{"n_kv_head": 7, "vocab_size": 8192, "activation": "gelu", "norm_place": "pre", "tie_embeddings": true, "init_std_down": 0.0, "beta1": 0.95, "schedule": "wsd", "final_lr_fraction": 0.05, "seq_len": 256, "doc_mask": true, "train_tokens": 309600000, "steps": 5215}
MLP neurons of a small language model. Each row is named by its layer, matrix (up: input weights; down: output weights) and neuron, and shows model dimensions 16-143. Each number is 50 + 15 x the weight over its row's rms, rounded and kept within 0 to 99.
After each neuron's rows, "fires in" lists the words (lower case) most often at its 100 highest values on Wikipedia text that the model never trained on.

L11.up226:63 68 73 38 69 62 67 59 73 35 40 40 45 36 67 63 72 69 39 48 52 52 46 38 49 49 81 53 70 49 28 34 44 62 46 47 46 49 40 28 34 56 44 46 71 54 31 31 37 55 35 36 53 45 49 59 54 47 66 53 65 41 69 21 79 49 48 25 31 62 56 58 50 61 58 43 55 38 60 19 74 47 33 19 69 45 29 15 55 53 61 46 65 54 29 71 58 05 45 67 27 57 33 52 69 37 67 42 20 59 63 34 34 64 48 45 39 42 41 57 61 33 65 72 66 53 61 52
L11.down226:51 67 49 42 64 59 47 51 77 73 51 13 60 49 71 57 39 56 38 42 32 73 55 61 37 33 45 51 24 44 13 47 61 66 37 68 44 40 53 49 42 65 68 58 53 39 74 45 47 47 37 53 61 48 30 54 60 57 60 84 45 31 41 61 53 43 32 28 42 60 42 56 30 34 56 81 53 37 72 65 54 55 38 42 31 42 49 43 37 50 31 50 75 35 67 40 36 23 32 45 51 76 71 56 35 67 60 58 45 63 64 39 51 67 38 37 75 65 00 70 41 52 51 36 43 37 50 35
fires in: "has", "had", "have", "having"

L2.up704:91 64 53 85 78 61 26 60 50 64 55 46 67 54 53 60 48 59 53 28 64 28 36 15 55 63 42 48 47 45 76 56 63 77 30 29 41 46 58 31 53 14 48 42 73 43 51 52 19 23 67 58 41 49 54 35 72 51 80 50 23 43 55 44 58 46 32 26 76 60 68 30 60 42 26 47 58 35 41 66 35 49 37 54 75 31 40 50 31 75 56 57 48 52 55 30 49 64 50 37 43 40 52 72 67 49 60 48 31 25 29 50 69 39 58 54 39 49 67 35 33 36 44 45 36 39 50 55
L2.down704:19 28 61 33 28 69 32 19 24 53 21 47 34 61 57 51 70 59 46 51 47 60 75 47 49 27 18 56 48 62 44 47 62 41 23 50 13 50 52 58 40 60 50 52 48 51 47 49 49 69 47 48 69 71 43 44 60 54 50 59 77 01 17 61 43 46 40 65 58 64 40 27 40 30 73 56 53 67 45 57 22 77 46 67 76 60 65 52 68 50 37 71 62 57 39 62 32 54 62 16 52 61 68 45 54 28 60 52 59 50 52 64 40 61 56 64 63 66 29 48 42 28 69 29 51 54 17 49
fires in: "part", "city", "mode", "by", "semi", "parts"

L2.up226:42 51 70 67 87 38 60 62 46 70 59 55 60 30 48 33 71 51 36 58 62 43 44 53 71 42 52 71 47 37 39 39 35 50 40 49 73 10 65 54 65 77 60 46 42 59 47 62 66 43 45 77 57 41 36 38 40 36 62 58 44 67 41 36 87 33 62 37 57 45 43 34 32 64 50 60 80 39 46 69 58 62 22 64 48 56 27 43 53 40 42 53 45 24 48 36 71 30 43 58 49 47 61 33 77 45 48 66 25 54 49 12 75 44 56 44 58 51 65 61 58 64 53 57 49 50 79 41
L2.down226:36 51 43 39 76 54 62 42 49 27 62 52 68 08 67 57 40 50 65 56 41 66 29 77 28 42 38 51 63 65 22 29 37 36 21 49 58 37 37 43 52 48 44 53 82 58 46 46 59 84 68 58 56 46 70 45 46 53 64 38 60 42 55 45 28 30 58 35 32 28 57 84 39 46 77 61 61 38 91 55 50 54 30 55 51 71 52 59 42 64 46 36 36 56 54 34 41 58 22 73 28 39 53 52 65 60 65 45 66 66 53 27 52 59 52 60 64 36 52 56 56 56 39 27 39 45 38 54
fires in: "of", "when"

L3.up395:58 50 51 44 47 55 46 33 61 81 59 35 64 70 39 42 23 53 46 50 54 86 67 73 36 33 28 79 39 52 51 44 55 39 38 38 40 49 34 64 70 59 45 70 66 52 40 47 54 48 61 74 60 61 51 66 50 22 53 47 55 66 51 45 52 47 49 51 88 46 63 47 80 51 69 44 74 41 72 65 71 39 51 59 43 64 43 39 39 43 52 28 43 53 40 32 49 65 64 80 28 64 61 32 45 44 41 72 38 53 30 24 36 41 76 61 43 43 57 34 38 59 25 26 31 35 58 53
L3.down395:25 47 26 35 35 35 43 60 69 70 22 61 37 48 38 68 60 73 60 60 45 29 47 32 47 41 43 40 61 65 46 45 61 57 52 22 43 55 51 34 70 64 51 73 63 30 51 32 26 22 31 42 25 31 61 50 32 39 44 50 79 53 44 57 51 65 54 49 62 48 63 56 32 30 42 77 63 30 42 46 42 60 69 54 35 42 65 44 35 63 52 49 52 48 49 60 42 28 39 45 63 49 75 57 51 37 40 29 65 57 61 55 76 39 41 58 83 55 27 46 95 54 53 27 38 85 29 49
fires in: "of", "by", "lives"

L2.up651:57 36 40 47 49 51 31 22 26 52 40 25 62 56 54 68 43 59 30 35 42 50 25 58 46 50 47 76 63 42 46 53 32 58 60 49 55 56 26 50 77 46 35 52 53 62 41 91 49 27 89 38 70 55 65 41 33 49 58 77 70 58 57 58 26 31 35 60 52 57 81 64 75 74 58 74 69 53 36 24 37 34 65 29 55 17 48 18 51 44 38 72 49 54 56 37 56 68 67 71 49 35 52 28 57 44 45 66 44 18 45 63 29 55 57 48 65 44 89 63 58 53 77 28 53 48 61 61
L2.down651:46 17 32 46 75 53 39 60 48 39 48 61 61 43 28 53 35 62 72 51 45 66 59 26 54 77 76 15 57 25 84 73 75 43 39 75 61 24 66 38 44 35 69 64 30 49 35 60 53 46 31 67 31 27 51 22 70 44 77 38 62 56 79 43 56 31 41 46 45 35 43 43 49 43 58 47 18 51 45 40 58 53 62 37 66 68 65 52 72 37 59 30 41 51 48 54 51 46 33 50 53 29 68 70 28 57 72 49 55 53 43 53 56 62 68 31 55 36 69 41 87 31 43 64 42 52 48 76
fires in: "of", "also", "history", "later"

L3.up415:81 43 29 57 44 32 56 62 77 47 63 80 52 45 27 47 36 61 42 64 75 53 58 67 45 42 57 48 50 52 28 55 58 32 79 75 25 26 57 50 47 27 37 45 62 30 19 67 51 83 51 56 58 41 40 36 54 43 20 65 61 58 38 74 58 52 42 26 85 31 54 67 62 89 59 51 35 43 45 18 28 45 48 29 67 44 40 54 62 53 55 31 49 79 83 51 32 43 61 46 46 69 49 66 45 52 42 69 76 54 39 64 41 52 45 56 48 33 60 27 34 48 35 49 49 66 69 33
L3.down415:57 62 51 55 67 37 68 49 57 44 53 53 43 50 37 56 41 34 55 27 32 44 49 50 41 55 38 53 38 65 26 46 55 56 69 26 40 64 45 76 51 48 68 61 39 37 31 59 63 65 36 80 11 44 60 51 27 57 42 58 51 63 83 29 93 70 49 25 49 33 47 31 39 48 38 36 93 50 63 40 20 58 60 55 42 62 53 49 50 55 49 63 25 61 55 62 45 28 69 56 47 54 63 57 61 38 15 44 55 43 87 48 36 45 62 23 47 72 70 46 47 31 57 47 67 71 54 65
fires in: "of"

L4.up107:44 53 48 59 39 63 38 62 55 82 35 62 36 25 60 70 33 44 56 47 46 86 58 39 55 51 45 36 39 31 64 38 54 27 83 66 33 55 42 22 41 44 57 45 68 32 34 31 64 28 49 32 31 33 34 50 46 63 56 53 53 55 68 65 42 83 83 49 51 24 56 56 68 60 62 53 67 41 29 19 57 70 19 46 31 53 29 79 43 44 77 39 26 40 43 38 61 61 47 44 53 52 58 50 68 29 36 41 46 60 58 45 76 78 34 61 70 00 67 39 50 44 48 49 59 43 52 59
L4.down107:60 49 33 50 66 54 53 40 58 51 84 48 38 30 50 50 36 39 51 37 38 51 27 66 49 82 44 43 48 68 63 40 40 52 84 56 50 48 51 46 54 27 36 71 41 26 67 64 25 51 45 58 72 17 26 16 57 32 54 40 47 75 28 44 15 52 53 61 58 34 32 88 56 49 37 36 67 73 10 59 42 61 42 34 39 58 44 46 45 67 45 35 34 73 44 34 46 27 48 39 69 26 75 49 48 46 57 35 55 52 51 32 30 45 78 73 40 49 45 67 44 26 54 35 71 73 42 59
fires in: "time", "of", "show", "group", "bahubali", "war"

L11.up517:34 56 34 78 40 40 34 39 47 30 25 17 59 52 68 46 64 39 51 54 72 69 45 80 33 14 52 55 49 49 64 40 55 51 28 59 54 47 46 33 25 53 55 40 39 54 49 53 39 63 27 57 74 52 47 62 68 47 64 46 80 27 27 22 50 65 56 61 28 55 49 61 72 62 43 55 49 41 14 61 51 66 59 49 41 45 60 38 52 76 57 46 58 35 50 47 70 36 74 80 60 56 66 40 53 28 22 53 61 65 39 39 57 57 66 38 67 49 60 62 26 30 66 61 88 20 73 57
L11.down517:51 59 31 53 52 77 24 55 38 56 31 68 54 57 67 51 54 58 65 49 24 75 40 56 74 25 55 68 50 46 44 41 85 76 46 37 54 52 43 44 16 69 55 85 66 51 29 27 35 46 42 68 54 39 43 49 31 52 78 55 60 26 57 72 41 73 31 77 84 37 45 49 61 61 48 65 59 54 52 68 64 32 42 31 67 53 48 62 32 44 66 31 53 54 49 63 47 60 45 39 29 62 40 49 27 47 41 27 41 48 63 47 37 36 59 18 58 66 55 45 77 36 46 37 55 42 31 73
fires in: "s", "has", "her", "have", "his", "their"

L3.up697:56 81 71 51 51 38 52 67 73 57 29 47 20 48 39 65 44 42 61 51 60 43 45 23 84 68 45 71 34 60 59 64 48 60 60 57 47 22 54 44 74 43 65 63 35 41 36 41 56 71 43 59 66 62 44 55 38 24 40 37 49 63 55 76 50 51 27 34 75 42 35 60 83 69 33 49 47 25 74 76 33 55 34 59 44 70 47 53 50 66 42 71 69 49 62 45 40 34 52 62 66 53 54 35 39 43 63 41 31 28 70 58 37 50 80 57 74 35 22 47 34 58 25 48 39 45 53 65
L3.down697:47 60 32 26 58 69 52 38 54 56 33 59 51 30 50 51 63 54 24 36 37 72 39 81 46 42 61 54 54 56 44 77 52 57 53 47 33 85 63 37 75 26 40 47 38 46 64 63 52 43 42 28 47 54 49 65 52 46 64 64 61 57 27 54 79 34 54 42 28 43 44 40 44 40 33 61 51 77 38 38 61 29 41 42 53 29 80 37 33 44 39 59 26 25 43 15 39 69 39 57 65 55 50 44 37 54 50 63 69 52 62 67 79 44 75 44 69 45 45 56 63 65 58 50 47 11 39 40
fires in: "of", "that", "or", "by"

L6.up14:46 31 25 55 54 87 60 38 30 44 21 71 45 43 79 91 41 31 37 55 37 50 47 73 25 52 64 35 59 40 51 19 66 40 37 50 59 50 39 56 70 48 47 29 54 47 24 56 37 61 36 20 64 69 45 47 41 70 76 45 70 38 26 33 42 34 42 39 42 50 39 46 61 67 68 36 64 24 62 53 77 59 55 51 62 65 00 42 60 49 38 43 60 57 36 58 51 50 43 64 51 20 68 55 62 62 43 54 45 57 38 34 72 45 42 54 74 15 46 54 56 48 61 40 43 38 39 52
L6.down14:50 81 38 63 49 61 27 37 45 69 56 43 65 61 55 67 63 57 75 36 22 62 41 45 59 67 26 25 59 64 54 59 71 45 34 77 60 56 34 72 30 59 60 42 37 44 65 36 31 62 49 66 78 44 68 43 41 50 51 67 51 60 31 21 41 53 40 40 33 66 58 77 59 57 36 49 61 66 25 49 52 63 38 29 28 33 38 48 44 24 69 41 51 50 35 56 49 42 66 60 33 73 54 51 43 52 69 52 48 59 26 50 62 56 71 29 71 43 23 59 56 29 38 54 60 51 49 55
fires in: "which", "that", "they", "have", "having"

L4.up351:34 63 46 41 43 65 54 48 49 60 45 67 45 39 24 88 63 43 30 66 74 84 34 41 42 26 69 40 36 65 18 19 72 76 53 27 61 26 74 36 72 58 36 76 45 49 54 65 55 47 42 52 34 29 52 23 31 68 62 50 55 23 56 59 51 68 69 71 47 33 60 59 61 47 47 76 73 44 81 41 65 66 38 63 38 32 68 20 51 54 48 55 58 72 48 45 72 40 48 47 45 66 48 24 35 62 43 51 56 54 37 45 39 59 56 68 31 36 38 35 81 61 52 27 79 48 36 61
L4.down351:55 48 34 30 37 38 39 74 53 41 41 50 20 27 39 59 57 75 78 56 48 41 58 23 58 59 49 62 65 50 53 72 76 67 46 55 63 54 63 59 62 73 61 73 61 46 63 85 57 54 55 40 45 47 42 38 42 44 32 50 51 65 56 46 34 47 74 45 47 51 42 43 41 36 53 52 29 56 68 61 73 69 30 11 56 69 48 75 39 64 72 62 34 52 69 57 47 78 31 43 69 64 62 44 21 33 80 45 63 38 72 47 61 40 38 52 49 68 57 14 48 67 38 53 53 64 72 21
fires in: "that", "jumbo", "if", "leukemia"

L3.up676:35 19 18 68 37 44 47 48 45 62 37 46 66 62 39 45 68 51 24 53 57 49 57 60 31 29 42 51 36 65 63 79 27 56 49 40 35 23 26 52 49 23 60 34 45 50 58 41 33 51 46 42 62 46 66 47 37 17 61 70 72 63 58 63 44 35 21 62 64 15 31 78 40 77 57 42 53 52 31 67 47 63 42 55 62 41 50 45 54 25 46 76 41 49 40 54 43 70 42 60 52 44 47 28 65 44 41 53 64 72 26 55 55 50 60 48 50 43 44 39 07 62 05 54 42 38 55 39
L3.down676:63 57 57 52 54 47 92 69 58 52 51 32 48 66 40 50 41 48 77 20 41 55 88 72 51 65 60 66 63 59 66 63 59 60 40 50 68 36 41 26 72 31 33 57 53 70 21 28 43 37 20 41 56 33 50 34 42 50 73 65 70 80 36 78 55 49 64 55 36 24 41 41 61 74 23 57 79 45 57 60 41 53 34 56 37 41 46 29 26 47 23 38 50 36 72 70 55 67 54 65 30 39 49 56 60 25 61 68 59 52 47 45 30 40 65 56 24 14 41 69 60 59 42 52 27 39 50 31
fires in: "of", "los", "few", "two", "loss"